python train.py --norm="layernorm" --norm_eps=1e-06 --attn_scale=0.125
MLP neurons of a small language model. Each row is named by its layer, matrix (up: input weights) and neuron, and shows model dimensions 64-191. Each number is 500 + 40 x the weight over its row's rms, rounded and kept within 0 to 999. Numbers have three digits each.
After each neuron's rows, "fires after" lists the tokens most often just before its 100 highest values on Wikipedia text that the model never trained on. A number after a token or word is its count.

L7.up409:435474473569470538518481530529514478537464520469502519526532442551496455509499547472459490500567569501520493498504558525466481425528501536480549462543473445483520530394503483488530532558591563477531487474515480510510478591439512413551516485488425502445511473536518449554529472512551486487464430500535527566528520508510487520478482485507422523546484529478523520451522455508512492438511
fires after: "on" 21, "an" 12, "ran" 8, "s" 7, "ed" 6, "un" 6

L3.up766:481479521473484509598510488469484470528544466529472568413557433514430498463554483489575525595498483519564497437520500531580507532493510555532456567494459476467375500509470506554521422473534462444471596496543447511522547549465546439465430517511480448567459472474492468544518509485502505440549442498478407461482491456522528530511525487501527446498497487504567493474491535525503579558521
fires after: " f" 42, " th" 17, "i" 6, " b" 5

L3.up804:538488563521471542463491430417534574481529521575433540509429506485562519503509474522530515485509507527444547446497514453482515504536460547518489563428430472468562463625467465535552538480569483480430465564508468490513519436490524508469496508584476513437473457491498472480514549447469501483502551507475498426573416431396505555509502468446513495536455489490520507459453433480486560541511
fires after: " s" 52, "er" 5, " S" 5, "S" 4

L4.up627:575490498536489456582493554527526441475511525463499456545519487484539452485458573516499523449561501490512509429481531483515475512430438548495512487517527544529503481487504529535521599452508474534464512443505464515542468514425527562519500480535503515503464527492516530554508475529452448518450546538492502492437464493448525502499550471444559579493471524525509534420414474528450519546509
fires after: " T" 18, " P" 15, " t" 8, " S" 7, "P" 6

L3.up368:554521434471489523502454468474549475511500480571448583546481496497440482543497497499499496477509485545452502492524531508554489500528475500483523606471431529522519495549506577548506436462500482482534539508503488483528436533523509468572441498502471483477550451514474508466531550414490503503415521490429435478451516438481515535486468524470588475511512497479483489518546433445466500504456
fires after: " w" 19, " S" 16, " h" 11, " y" 7, " s" 7

L7.up713:518497495481467441487509433502497506456521406463496517507476450458462510526478470524494507519551504484399559502485502510574464481473506457470545439512488536532525512487534489507498531528471519555521498546548497513581492561561545576519532500429529443454411533520482475487484526486513538556415472523465515517469490577532546527519505457536466565504483513484487531439503529491508516472538
fires after: " p" 42, "p" 13, " P" 13, " " 6, "1" 6, "P" 5

L6.up369:474550477470516523448486504473518469429480504524499504516490492535557525508463482466498540498490375508458460453543520607498504496495509551520554448482513501544461539464533408504413510545473520565476540524486558457439504500459467411481576506473466550564482470545510560458440541549491507430476585574487475555486568577484447526506504508457471532513527478543520434484462496500522484510475
fires after: " " 31, " G" 16, " g" 11, " c" 10, "-" 8, "i" 7

L6.up693:481472384561454483511543545497515529510494501546595471467478465482564530495540466468504499521567512519464491488470500480523502569506517483507472442557512508508518522528469395469504476484481477532544537508494548457423466480531444538443513539525522531496554547477585569548516536559449470500536532447442489574471550478473453556526540448502486480483519554503555533390524475496481553486472
fires after: " c" 23, " con" 22, " C" 10, "on" 6, " A" 5, " v" 4

L4.up400:470477528472489512521466486467479465526485482592482498507510439498406482532538479507557470579463495555526543560512539469542498523494527552503525500480529485449508478489483481475448548534542512464527508472468517528451494486534511502539453553588476492571468510567483505434410512544586549492506392487496475477505472458517495486548494504478490496518467535500532611555506480464534485530568
fires after: " in" 23, "," 16, "." 8, " al" 8, " and" 5, ")" 4

L4.up924:467473551488610457509538519485512420456435538425496454507516518516541481504451503535489555488428483438491457501505523482547543481481547504531507497485504458523515504545420448434399542543513537412493499567598489551509497502463520489466512458440513523422556536496522478608517543464485476440508433515519525446545532543467530486472553500466583443530506551407486454479504496438486527538499
fires after: " L" 18, "ro" 16, " Le" 16, " l" 10, " le" 10, "en" 7

L6.up903:486424498487538489461517518470536546421457522496518411483511476566511489439458508497490498467541461482491485595546538555458497479549521502511518479446512501530499526500535485465453476520535553511469471561441541520439421524487496484586510466533463473519538466491490494554503561515543497515462606472501490514510560502523446573417510511457557501475533510521545519456453535478517466472495
fires after: "oun" 24, " to" 11, "'" 10, " d" 9

L4.up646:557486525506519472469538413422502461480480534460484483514525433559528464536467516496493574532419454522487498543495460543500539519558528489472492412415526539518511502472488488503549540502486511464482505546504519518496526468477554553511534478518430517522510457478474514488483557409567421543499512516536478491496405494466510488507473581437493460485524452509530512479501530539431436470433
fires after: " D" 18, "u" 12, "ou" 9, " A" 7, " d" 7, "um" 6

L7.up689:486472543519513455472519421515494529412519443454554523524497484525623528460555526592483475507529499525534407516517501524511455500522457506536512466554487499498508499518546452448502532532460543452483512570497426418574482465401552561430487489529532508417513567477447507492576477521465539496503531418574492489525539564481441545477453517470481450501445464509548498433457480482532496573462
fires after: "ou" 18, "o" 12, " b" 11, "in" 10, "ol" 6

L4.up139:493559494477540422466510536463493507515495519486493469473553569551524453504487473499526495492555590459475458521447484438538503492611540521442468485562543510487511503474559439487479448543569529490537506395489570461522499498513481530572543502587478533498498493506435508499509562497484503493474515479423489504539489483412440445429583516525447469498465502452430488496488527581531533473453
fires after: " O" 24, "\n" 15, "r" 10, "O" 9, " o" 8, "ro" 6

L4.up453:486479429458421552569497509518495536528522461466521519539523449493474490520468498519564473466580473517433509468501509510420455477518450505445579545513532446459496484526532477471438539532560513499508496440508432475477475525506468491539571482485449509460498436494539485511509537400487473579484534507497520503503528469547538483461555503533478467469550585526591496438537505488519539529499
fires after: "uc" 22, "our" 9, " s" 9, "s" 8, "ear" 7, "an" 5

L7.up1017:464548493473510461473482431429478507571463533485510514553494457483464562467557414529450503481510432540431484493515562530531501542530486510504505535497527452501497524474502514480462517510523554529503509450486461494546498432560480497575519543495451474413454450564530402504565544454469491516515515453498521485493460499482579505463560460485577559496593503487563473490483464517489502470523
fires after: "an" 17, "our" 16, "en" 9, "le" 9, "o" 5, " Mar" 5

L3.up362:537552487464423508549533492512537491454506516503498508475433425544527447566504524558548440513512502505451508520519438492470418467501549513499563508552495455523467524583514490516485554467521457489450573511484526457519531511533473489482487555498489543555496486443484488523523506480458552559498493516470507514492513449494477497494533469444480459499462520516516547524522488405491471494379
fires after: " re" 34, " un" 14, "in" 11, "uc" 8, "our" 7

L6.up942:523493478499487525472479541516531470541529486529572497505495465591477491539428532467558504498538553516507508512474574479527459529428529547422532602578463499489480585494542593442522492554502527481453496523420429446489577509530477482506495486531488521461504495522521506477511465470449503509592490453432474551495482462471528530530504477463521514512550500514492539599459480435537435472467
fires after: "-" 28, "ver" 11, "c" 9, "up" 7, "i" 5

L7.up88:412503509600470557508514507461517499511518541426535496465536469500443575552491499486519537546501524501554452527491552515456531534562514442511539456609474537497488436498480441553488500418452525429488446490440415491522460499620544501518528494504524482511506483506501457462457534486459474471529466516501540486510598537536419510508409498499519588442577537463477531531534534541610526533501
fires after: "m" 19, "d" 14, "am" 5, " m" 5, "od" 5, " M" 5

L8.up460:525543374560465447568525484488478510492492586513510522475499459417558485481463510510497501525526443545518521496424411459492545509546480531477489505469461487565519517494500445519482554518455510464463446476497518474540455518556433570468518532508445480497469517479522474555438521519501496481455439434499519519491462510565534490501512455533528500443502441462536543433384442548506545433514
fires after: "os" 12, "on" 11, " con" 9, "pp" 7, "are" 7, "ear" 7

L7.up969:442439503434464460440427441636511452562462505530498488530514516534571559497519468532520584519453499509430510495526506557512460506484499529555514539541481524490557391519446531508481507475564494446586511455504477531507487490447457549556451531418475533576488448578525554519495510542458413485485485507531490356463510536511481504590516491530470531483530527469458503510484492435462477500529
fires after: " h" 14, "i" 10, "e" 9, "g" 8, ":" 7, "n" 6

L5.up870:508477472558543530557516548525548467485480464536558451463506442477570506493503429478459503516534520499452507544448533504510478496497500457542497507509414482425493464487437550517504489434533533505480537513585505479456454544470439473559517511527470494544465458531503506521517548479382406524487531485571507438544476454561449502515445489512439495433537534476511500408482475506483547535523
fires after: " f" 38, "t" 7, " F" 5, "e" 5, " " 4, "i" 4

L6.up488:438548478501574545522533471474495501479540562513492511526473487513440419519519474454509476471450454470509469511517521562513517496476430480432446462479534498473550520461534454532506577508436477486471431524528502520588467472535465600538446508502472502483489507470436535445538463529485554487480494535501522486509408473481570519479495453519452482490474557520456515512425458506568488466505
fires after: "," 33, "." 16, " al" 7, "th" 7, " (" 7

L3.up563:445429573461560502492444587495472472480493488492411524591515466530459499444470559551475499518505438438517546504502527504533524571476506481512438481530437512527478474423478560456471553520545489491509499471491500537502443510499491583602466434527535474502509546501540520511472501466472470476529528532381487505457552493463522513456584500483529539540472459459518423475479442541445484475519
fires after: " p" 36, "." 11, " P" 9, " t" 6, "old" 6, "ot" 6

L6.up107:519501499523556526420498566543451531485526465567522506517515493523506507521437442428464451484510453471486546466534494480530508527514485529518445511478515484562494586558462587443529486546482519502525547493523503507464509445517564461478500572512543507519502478553524495467469508517500441448533497460468509498412525558525438535513539524408464506483466497514430495481523432539495514555503
fires after: "al" 32, "g" 12, "i" 9, "an" 9, "ar" 6, "er" 5

L8.up399:397541525495496510475517549513510454535552400431517497468583503553549542452477548496493428481548418551526540496545489489544502491541466492484441493571539429476517490542532496480447529462514533449515480469544498497456425489431434575406473548507548491531520510465586549545468448522476478526460504453480543523489503510485424516482486529535528553562466596495458587507445513530484477470522
fires after: "ar" 28, " Mar" 14, "n" 10, "m" 6, " P" 6, "ep" 4

L3.up862:524487448493464503562542417454478530521516485544573560491497470498491528465499538531546512519430445538396450525608506518468549551519479511471490412489549525517545484471432572539451484496479518533574474525457443500522496507559467502475601476529504488533506498529469533513463451463386548513484532460445479536534521488477540524457466461482484469492472519496520595450503509545516550528522
fires after: "'" 20, "t" 13, "iv" 7, " " 5, "d" 5, "id" 5

L6.up149:460468541491454498510526581501568530525553481540499512486472485505495492511479460470565542502561483515620523432538523507522543489489516430528496480540425475511507561507474525496558528468447511485502532484482516563450531539535537486448531504486492495441481602480523527496531486573552512496498521496520498618422516609526413530532438532501528516532520486508603572446452413521479460505430
fires after: "3" 22, "5" 17, " " 13, "6" 11, "4" 8

L4.up645:530422518544530518516477462515465516541408481495512494413536488462540548617517503514490482528452508510537467548492457447500455495442526473533514455542494443468417510488528426547434473457517459457519491537545472628535478489446524576427563485516469521561511555544518475480481465541456501425483505560484542460497445471529446585426480502455544550489515505536541483424447523534536486534501
fires after: "g" 22, " the" 17, "f" 10, "b" 9, "and" 7

L4.up701:473497539483561479527547489551463471509483545450505437581475575519522514455461508477485573468461457499529491501496571351541521491491519504541507510480467449446462518500446449492542516542477406491536567475517491533596525472444492550471477445455527505471461474472498552566522561547484545445515574577407495515492446447471519486457471490496544494489549471530480537564473505433548538528498
fires after: " L" 22, " l" 18, " W" 7, " U" 6, " to" 6, "ir" 6

L3.up311:522523472515498425573440513476531466491421507479553549499554490547481511579553478521553448449469466477459478457527523478438433494478554509476485491505549547496422554553485559464497519474491451517482467419474524501459564451491535471480480508508562509524444516534535460518573532488510512530496451568468471450521511447509540536452480396458527523482563524511542509564500519463465453479415
fires after: " re" 26, " (" 16, "in" 14, " " 9, "-" 6

L7.up418:543496500458440447515474493519517557484452417550576506453513511463511491579431545487463465505506528437456524500540403494485439564512445492451547502509501472529575525460459510561514516492514443511558415510469426563576446492481421515536499498518508514529432515480514495454468490450501540482559500490483573524507491471500420465590508514536491628474492436457443564512546518536467452536491
fires after: "m" 19, "ir" 12, "iv" 9, "ass" 6, "ol" 5, "a" 5

L5.up44:504543458565474546540471510539477518492452493512471513501500474482523560581445516475436494481516532468428444502458480515457596474471419474440541568526514500452416464495438549543465482472495514482466503514456507559475432463500579528471552462487503478469511508542439449429534523557479441502532506456533541517511553490504520572492428513505466524415441491510567557508499471483496471520551
fires after: " |" 23, " c" 10, " T" 6, "od" 6, " m" 5, " A" 4

L3.up865:487533488497545457571422524522495510553563459484493525595483477488470523515517539488508503544522500509449508524495502459400480528539459584424472470472572466544566472507507506474445457522501453446459432395544485476516474546524486551479469491501481467470466493546480503507479476500478511550488512511515485503575549496498564476468545509532537394580459604508471511464546467516486527499477
fires after: "\n" 36, "s" 10, "eam" 8, "ate" 6, "ear" 5, "ts" 4

L3.up581:498492547507501520519513542539473540478503531585460479478530500492569531530438474401494547521456461462549527493493538505586468499542573437493646485484468413539497461454463423420520487474488497486505426544486523522487492507408458495511540512522487492462494465421509493600540457519542505456523492506439468477539473462465573525509517531415424528418478473427490567468516467501471510544486
fires after: " w" 14, " a" 10, " s" 10, " m" 10, " the" 9, "e" 5

L6.up571:470516579528514553500474507545503523471497454383502506455461501507558444543462556464513381510499499504468451519448583442484529563517537560474480542461492475483518542580598497479428460554497470516559522477503463494510533516494455456487526492536559499436518534498520489483537524491509516443531592520513478546457459490535476482502568530508497516535526513472593567513451510473494488511448
fires after: " pro" 23, "ec" 20, "c" 12, "ro" 11, "v" 7, "up" 7

L5.up810:481480523453505472523392545491514499457482473516487530424462536569541501487492489567486550485519533484511517499512561469498538504540490479491511531541503454535510474521529532559504541503579517554473551523488513454517539534549460479486484486536508506459457500476515522496486500458535521486489484552469523525483500570458534511490504501519576405526485509492494428509452394507495489412552
fires after: "p" 20, "R" 16, "f" 16, " R" 15, "n" 8, " re" 7

L7.up933:535508514487437595541533535520496508480454471466465493527482488586576496418535441440499437564469516595522505493508559397483484543479485478488494463559494486564470517582442556551474518413531438468479498473517465503497472489488502501549480530494485498481444437489503555509495529539535543541512529545513422561513535459544549532459438524475478546519479501558553515420474527471465486558482
fires after: " f" 24, " a" 15, " s" 13, " S" 9, " |" 8

L3.up162:515536508464508565576495450538464509473472536504525465400445500550514516523454511506541454442545498516471511435539539523507479534511553499510501487477507539505493511470491441593433456543468546542462505516540457496575429530541500510473507527473574516503478540523517527429447528517458505508535506496475487461514532448420476498509469508514464484491551555453472488559501484486552479520463
fires after: " " 30, " |" 24, "|---|---" 15, ":" 14, "-" 8, "\n" 6

L8.up673:548501537585535458462454469499538525482508530489547459541510521517610467571532528585559454500543498512577522564447552453463537471484517517440565518476482553516493584529468540548467513502469450461554450448476520445483507462493534543470480487423431490453505537551563510512492497464486481602428509509493517498494566531511464458563534463540511524498504477477471510515463506494466523482475
fires after: "er" 26, "y" 10, "t" 9, "g" 7

L6.up32:462398575463543447494433483465475451501460512549537444503532515480532543477568541533526494494464553534460468494496483493498473443624585474494470446464465523497510496481466453418462498528521564465530562481551477478527425513454483482549533384464476467539519491406561529526463497569517469532500505529534520537442610482561502535517432527457427528526482533556493481480471521518520456484493
fires after: " to" 23, "a" 17, " a" 15, " d" 5, " g" 5, "ou" 5

L7.up737:425527533482543442504506551469466502434536484602505530482519540507430447563454441505550406506558461481537499484489505451585535492533475516456470439483525451510536532513509496474476544523510542468526489450498487492468482491484522550537496565567573569558479531449484555446543520531490540495509520426460526463465479511500538420516523426514509516469397529488503473545402468477542586508470
fires after: "," 52, " wh" 17

L5.up767:445538423479554529547518475434432424436500458547506497535561413567512566584507504530492509494464373452511453550476516450471536520577523441537497462506544410488519516538550498509429510489462525478440527460467489512510474446534464456482522520585551593518523455506531474500481497531508491445509461518484475486494472530513514482543504506501501526532496508498494483437448522467481510494514
fires after: " pro" 17, "c" 11, "e" 10, "ec" 10, "ro" 8, "p" 8

L7.up169:516479454470515559505488416470544478486489450461468468495537459490538497504557528461551522493490429544515503514501449525507499555512515434532472461457492413465466513548502484530470514504528515482481548442494514499541552404467548512392517519503479469497496450439463496552450543466556480452483527502491506503511527502507506509433499566471399508520474461487527534455419507434518466455443
fires after: " sp" 28, "p" 20, "e" 10, "c" 8, "i" 6, "ep" 5

L3.up4:457473491427500486502500487488473479510436556546507520483480503521615525403467516506499464438515502528441473476488548542511459517522582449476506480512527524473434577505538432541473527460505503491520416524481504455559476528564512478484552497490499513464549450508516436462576653527510532507486479456450499517473482469476457562510503515519491471450472479485484505473474514586557481483458
fires after: " " 25, " o" 18, "ory" 8, "e" 5, "y" 4, "\n" 4

L6.up200:540525530501559541452473541445433534529500477446526503558503540464487434517468583552425511469478477479565436488472558544508477515468592496540516445486544548439485523566490486417521507469537559476541461456491495458477534491577462488476491461509481451541480500489551489510458571401495478479477456520464518547506532457591535471570457459498537505534469450515528460536435500530566529514413
fires after: " comp" 15, "ing" 10, "ed" 10, "ar" 8, "an" 7, " A" 6

L7.up988:546548497449547450550454443486482500505379520529455471502502486447520483510515536438609460482556526557448484487508518557564442515467516527433517482452527570493461533570518478507483474500516580524450554440481553507521527486486464468468500481544511443553465446495548475460462482487504463485503474562509466464527483500479545527512487483462498509561512480524496407574485529523505616514409
fires after: " re" 28, " Re" 14, " comp" 11, " P" 6, " " 5, " p" 5

L5.up795:534528457460472460504522483441541515481499481504511529508504497496564479476542446499482474522388510465490379523524534537564455517514429478498566493462528502474515478504504465488495520552430464508543469545469523542573466394478484507465544493505571478543464553472435571471520538523453535463573446465479514461561458495463489536504419473524544543509530481518495543474542461453522520533513
fires after: "ent" 21, " c" 21, " the" 11, " b" 7, "il" 5, "ol" 4

L7.up936:504531520475492575476516462511464493511523525507437493462469515468519534529549477527476500513548564492470503425527530523546524455497464513455576504478471519485434555533538497605458499469512443426502440515535461509527432435490564501441586479495569450606463485489505459505502495467505557467529533447552557455475463433539507506424484515483486453498474471517519496404492504534504571485518
fires after: "b" 17, "as" 12, "ar" 11, " b" 9, "p" 6, "f" 4

L6.up346:428547530522497511536467509498528486400522463519520549462469472603541510531510464562471530537508436453512469525546543541485508575496543516517550479493512537475467476537452423447515460534464470569510525509486490506585508487450487550518469570447476560545422493540462520502435567562458507505518501545507454478542541482508466540480450521452487470422534545495501492507538526548531495456499
fires after: " " 20, "b" 10, " c" 7, "ol" 7, "al" 7, "und" 6

L8.up8:489520452485495486441472548495478480469553482491466507512583509500522475521513497511581480537524502495439541523539546544584466503543500421501601485483552490511458556507568479521475460441493487438440459530511541418557482528504449455588481535449555515591470484519499470499471530504514547535373433419426481512466542517489477460453471518540560571506470493522558485445515531582529471521450
fires after: " p" 43, " P" 10, " " 7, "er" 5, "\n" 4

L8.up667:502470562511482509500535588492593554461424535551444527508474529463476463478545474468484571601490541455517484426485529452456556510520493488486508478497453440444486513574437534498525543514462485569524510526507570553499536519468493486501455469431463485436584459517508578531528553595523512490494474459448520473483540529485547528491475444516499473461526494502536546533529509482477479455437
fires after: "6" 21, "5" 16, "2" 12, "ar" 10, "7" 8

L8.up380:566462516507466518498528546587508480529511529502471515506540462508447496446463521503556503515538550537478491528537571522497476530477530545499498550542498439526543524418460475469526483558552471456582503440514493477562511432458572480557470490466464466474477432458449526503516525530462448521492526594548613491450568445531514480469487493488531438487503468452422516445483480488503551637494
fires after: " y" 19, " Le" 13, "n" 10, " Y" 9, "ir" 7

L7.up481:462537492494497520578487472464566478530500492479522511507488517470440492521447474469510482494404481419444434508549530542480453513523478539449522488496528505455579466449501491573457481504495559504481444436452378556554551465535454489540551526508533468500551495548466481469440468590519515499591518476525499439557411466547476547523484549498517562442472534407498420520456510499499456475476
fires after: "m" 19, "es" 10, "a" 9, "em" 9, "b" 8, "s" 8

L4.up763:488522503503514472490451504475536517431517425401485532538437543529521585498553505524457471437479378441549468483452527486525519530543517498469511527554551552488534552505448475492540457529498478579475537562504513441460535537485515537503466583474457462526484460556452451520452509543531508471490522513501526470474576451559428526446434536495531488475530608398507471496515539491508484502519
fires after: "ol" 27, " b" 18, "igh" 6, " c" 5, " m" 5, "ec" 5

L5.up457:551496475506468500490496499518503472476501495484513475525475504531413531435505565539488490542476525455476529490483452496561470545503487433419545515571515540478564480469569530605578524454404613503518477522472521511535504495596436571517502480524484507474500508462521497524461518482541499449444434521548536489518484511563527527591506486495520518572504443430464500411498495545451513508512
fires after: "p" 43, " p" 13, "op" 12, "ap" 7, "l" 6

L6.up367:560573567479528418524535534501485546463495464521465506520516516531477527496498461477515534511494484466489477518465562481475561571542456443400478491431540481533560448494497485550460509473563497490531524513431464493504460518511507478532510417499478558509485483468492543459463435525441581500458475532445518510450480468511506422498498458509496453484479525502623510433466482538525575506527
fires after: " " 20, "," 20, "0" 11, "1" 8, "9" 7, "2" 6

L3.up641:486409557496526484573460547512510512521452501539509464488443533502421502489573431504506536576464518479523494509545560564473466559505482492506563533520434507565444489547509552568535493531511473510489542431493471446500453491462534494505428499476502424519469560476464473510544473499531517445532483512472462522474546510535497575533481530470512477453528578481433494519461511539543439524572
fires after: " h" 15, " b" 14, " p" 12, "l" 7, " f" 6

L4.up36:519502496572474504525480474489492407544452489586483506447473490492467575540523522491523551479511553563454514473520579481578497460552486461502466513554509512468497446565512406573517488473517502473521549413497477518552467496546483432466484519504487486540529441515487551547453472533491513532443453499454477460468541479453507553449491510476411447520570578465510504520523472490522518550488
fires after: " S" 21, " s" 15, " L" 10, " d" 8, " c" 7, "r" 5

L3.up123:484562515451488521525544569600469527515507415443540394594496593503495520418473535481478514482540532525506465446529494571492452492499455423488484532557480538463491471552433539543512525455508497532454525410492538539581443495492470456524521480488535520528432481445507496481482480492525436507553542439549489512451467443503526532485507471482543539481473506527547454491534530443453488525482
fires after: " s" 32, " S" 24, "u" 9, "ear" 8, "at" 4

L4.up210:525455508441447551572565493479490435512471457495529563515469456473541522467462523479601590525442477446433466561561532497519424411481463510495490485526498470519514498491465412477535447457581512441571522521479451448424545484582543551521571429515570508453550504570506478495535419497452527465477516426508480475544479441514480522464484528450529552458543524481484504500508507470506515512502
fires after: " the" 42, "'" 39, " H" 4

L6.up538:495491511561488484509487451553460507464551509460587622489468465488530548493535516482490437513527406533521465539473426525500550481515576539458484426556491497452529569497524473520503481528483464485533450503462513506452497556458488494510554535505509449468439604465524477592487493431526524517554481505417515516499453521524478545510461556477462464495498455615516487520491478524491494517455
fires after: " in" 21, " p" 10, " con" 8, " ex" 7, "n" 6, " In" 5

L3.up805:556485502484517471511522533494477450481441550513435538395520448504561522455511501436483434455572576526506486584542531424541502486576488478466525532524577484482506578506482545522509482488499555446591462596539485429505475470487517458475512471470467499495503515506558559469524515467466473501474476433486533452572468534515550502533527456444519555497496485480496457545502478477476518448500
fires after: " J" 15, "ar" 12, " Mar" 12, "u" 11, "n" 10, " E" 5

L4.up186:493509474474559503508519491505510477504454514567582486515437539498606560457499513493482522481523472510479448502501548518519470500580460488434509397505518579528522500473434447480449468475502531512467468506409508504453518596477563539500531517454562512503503563407411581447509530474480558481516451476504508488430528539457557514462497504531481486460415536543520491492530520465494526521492
fires after: " A" 19, " C" 15, "c" 12, "w" 12, "ro" 9, "A" 7

L3.up869:554376520490554477423444489472530496506565517544484492534503502431511491513469522608532441538468473565470570478530557536570477482509465439538525431520486475539538462478535442504515517547572498489479498516546535542573475563484451477487580536504535456543463487541536439466489495401490511478552495539446512477442484506439471490475527453453471509519431514509452487427525496557510510542512
fires after: "re" 13, " P" 12, "r" 11, "l" 8, " Ar" 7, " p" 7

L5.up852:482541500467418534517415502479459453476498481492374506495503425531564586533466524477543569505489420562574478525460470580550513484492532546437516462512452505487515466480511420474503538497495533508436481503527423510495525460514546520488385543507477533434536527473554508465428522463496513454440509490516500495487478455521505464515515515498447551491509519506459545466541457500517531533572
fires after: " it" 22, "'" 16, "o" 13, "re" 8, "he" 6, "as" 5

L8.up21:583499494548525483504390522506518575527508460495565537494463529528513439535536507512610474499499504481517475534479574511421523466543440515462591474505553543530477548544481542522480567494515485488427546400540527490455508493491425477453449583468416417435588424535562472490545538467552421433466458484497451539514518483501481511531477476466552570501565506498426473469463471460500611453468
fires after: "is" 17, "y" 13, "s" 10, "t" 8, "as" 8, "er" 7

L4.up616:495445457474497514478481490488489505464551486535434495503517457485522508548502517499520461488536478573577488469507456524503558521577514440461505528392498511522536534503503500511475527480490457476469500522577565547466584470553483480503570545527560530553551452535482595490442482493550479528451487557539498509484424511485486536546428487556526519499522512501541587422490558489446444467436
fires after: "ou" 30, " " 20, " d" 18, " th" 7, "th" 7, " he" 6

L8.up10:483399500527531502442443502564461538538496507489345474434418453506473494480487534481497551533487501533570461472479479423452491484528483469539560506489537575471494521527522473496485498551532562465468481424495456518521566433505502590505500571449570499511494505515542461481468504453454481565497539531481538481564584491553518479575518476551547449484537513542511574484463504477512482542488
fires after: " wh" 37, "e" 8, " I" 6, " U" 6, " de" 5

L6.up204:493563473494485475508464493429450561509489520445502477529458502573450467558470407482518543501569515511513479472505510448498480481537520516547571456585498490481420458523462504462528461424478505475555509462545504441505460519487470521529524500541551547514445459584513507434508508456466497482536406557471523532517487472504491492563532549575515559542524511568466522494445475552538528503451
fires after: " O" 17, "le" 10, " A" 9, "ar" 8, "l" 6, "h" 6

L7.up750:504437468518501566467493515559545434514458547458455577432541468582458486475475494571475579426557495484534517397504444529515523565522473531521514497529547483513530538456482484495517505534476556558496585529500455521451504554511551487448492410535487473533487509448544547524479533595514513488467522539494528479437508502526464447502505548505457505529465527544559474436453503526472469458413
fires after: "h" 12, "u" 12, "1" 12, "6" 11, "a" 6

L5.up805:527530462481513481502458527471527484516496517540462477527456592465536616500466401538490471467461468507465460517475498541512477561526582512486434513505496507601473598556390518565511428460434503411565434423509541499498493505459494514551520474459574495540492519413494574491512575466498449562526430496543438533483505462484494487453550485430429457409454529481452551474535499519486503501504
fires after: " A" 77, "A" 19

L6.up925:493515551478538586442466516535538508516542481510478433515492507458454499502468549404480548526497550519487484445477533491529501538551526463556507474425488544488480380472545490453485524504542548575486453439524517485503481496460534484571463534491528503527461510477542462432510452504518445545460531548477500495585472470515473465521518500485436469475486421454505558527457515492531443460440
fires after: ":" 24, "e" 9, "," 7, " of" 6, "^" 6, " wh" 6

L7.up860:477523470515499510503491539533451468528509449520491492482469558526448488502436506550502539520412475581544480516459487495491455546452499491451434551486519550546440524513501565540526554447464524419511478478560572543507554477534554490513523409501535520518458461511458541539522618503519528486505496490472451527516450526484491497415488501468437447426567512491485571478498521507524508518494
fires after: " A" 32, " a" 17, " I" 9, "A" 4

L4.up41:480455496494468477524499501513474444490554444525473459501530487513570534543501459531516478559474422478555462577493534594480491432462558546555539471463380499518448511516446525483537446489437537479483495447477449488440502510491566493547432540483536552552424533437465546585432546518529510492486532478552509463488469495458491514501500460526539480460555546490513508586487450448525507566523
fires after: " it" 54, "'" 37, " H" 4

L8.up709:496548511475528499509501492486436491565543568397514465475497491493420554531409501529459539614464531525456524436498531508503455567529530484533479451473489460490410536530480492516471438516553582571531527501482499531471522441481501528528533509461566517503461475461413507515522526497459526509547534560478587477509542497529430465541516516516521526462466520447491522549420508456566422459537
fires after: " and" 21, "ic" 8, " the" 8, "at" 7, " of" 5, ":" 5

L6.up321:485488548536523471481520569479547463441444522469465447404581505589508533420465561486570476492539508542483472505556569470530557488490440491525514581533493522554522505509608488470443477447543504492504464517464480398488568460520480429473564527488523486559490469496535512442518498500482495460505451549493552582483504476469478505519523492571499539546524473521460567510508399515444571523538
fires after: " by" 17, "ar" 13, " Mar" 11, "v" 8, "y" 6

L5.up313:567479475511541449513491524561478559493543508516571518464399534514439495487488515543505538515559477524448566544541453529445500568546569499493513462517578525492465514541458469557570596530522484456497369478502446493449433466521519527530479507492522510487513533526541468534516557461544433491541471513418534499458475468537429482523461544542503466554511494516544409450492466525532550525448
fires after: " ex" 25, "p" 24, " in" 8, " I" 7, "x" 6

L7.up194:547506464466541563486515564484526509461537486560504473496568518482518432537444509471535481477536530557519571468438535482509527507560514516500407484509542436511514505507482489514486615528512479530523486498503509451489485509523489480564491544462452496495471558480472520461511501440489522470572518477554536512450504542457426425525502560450535451517536456417505434497483474498481533597481
fires after: "r" 21, "ow" 10, "g" 9, "ir" 8, "t" 7, "ar" 5

L5.up920:483534575581484518528466545488499506426494441442516484492520471518521523451468552503442489575573506509543525502487516469537501530577596466511568487578446483501449515488495584558564514494535553493479579429526537446448461481506531452472497407542506412521583476516512550521493570504552508488492472502455496511520483454507577530461506441526489459559453486506506449497495481535554495462489
fires after: " p" 20, " P" 14, " in" 10, " (" 8, "p" 6, " re" 6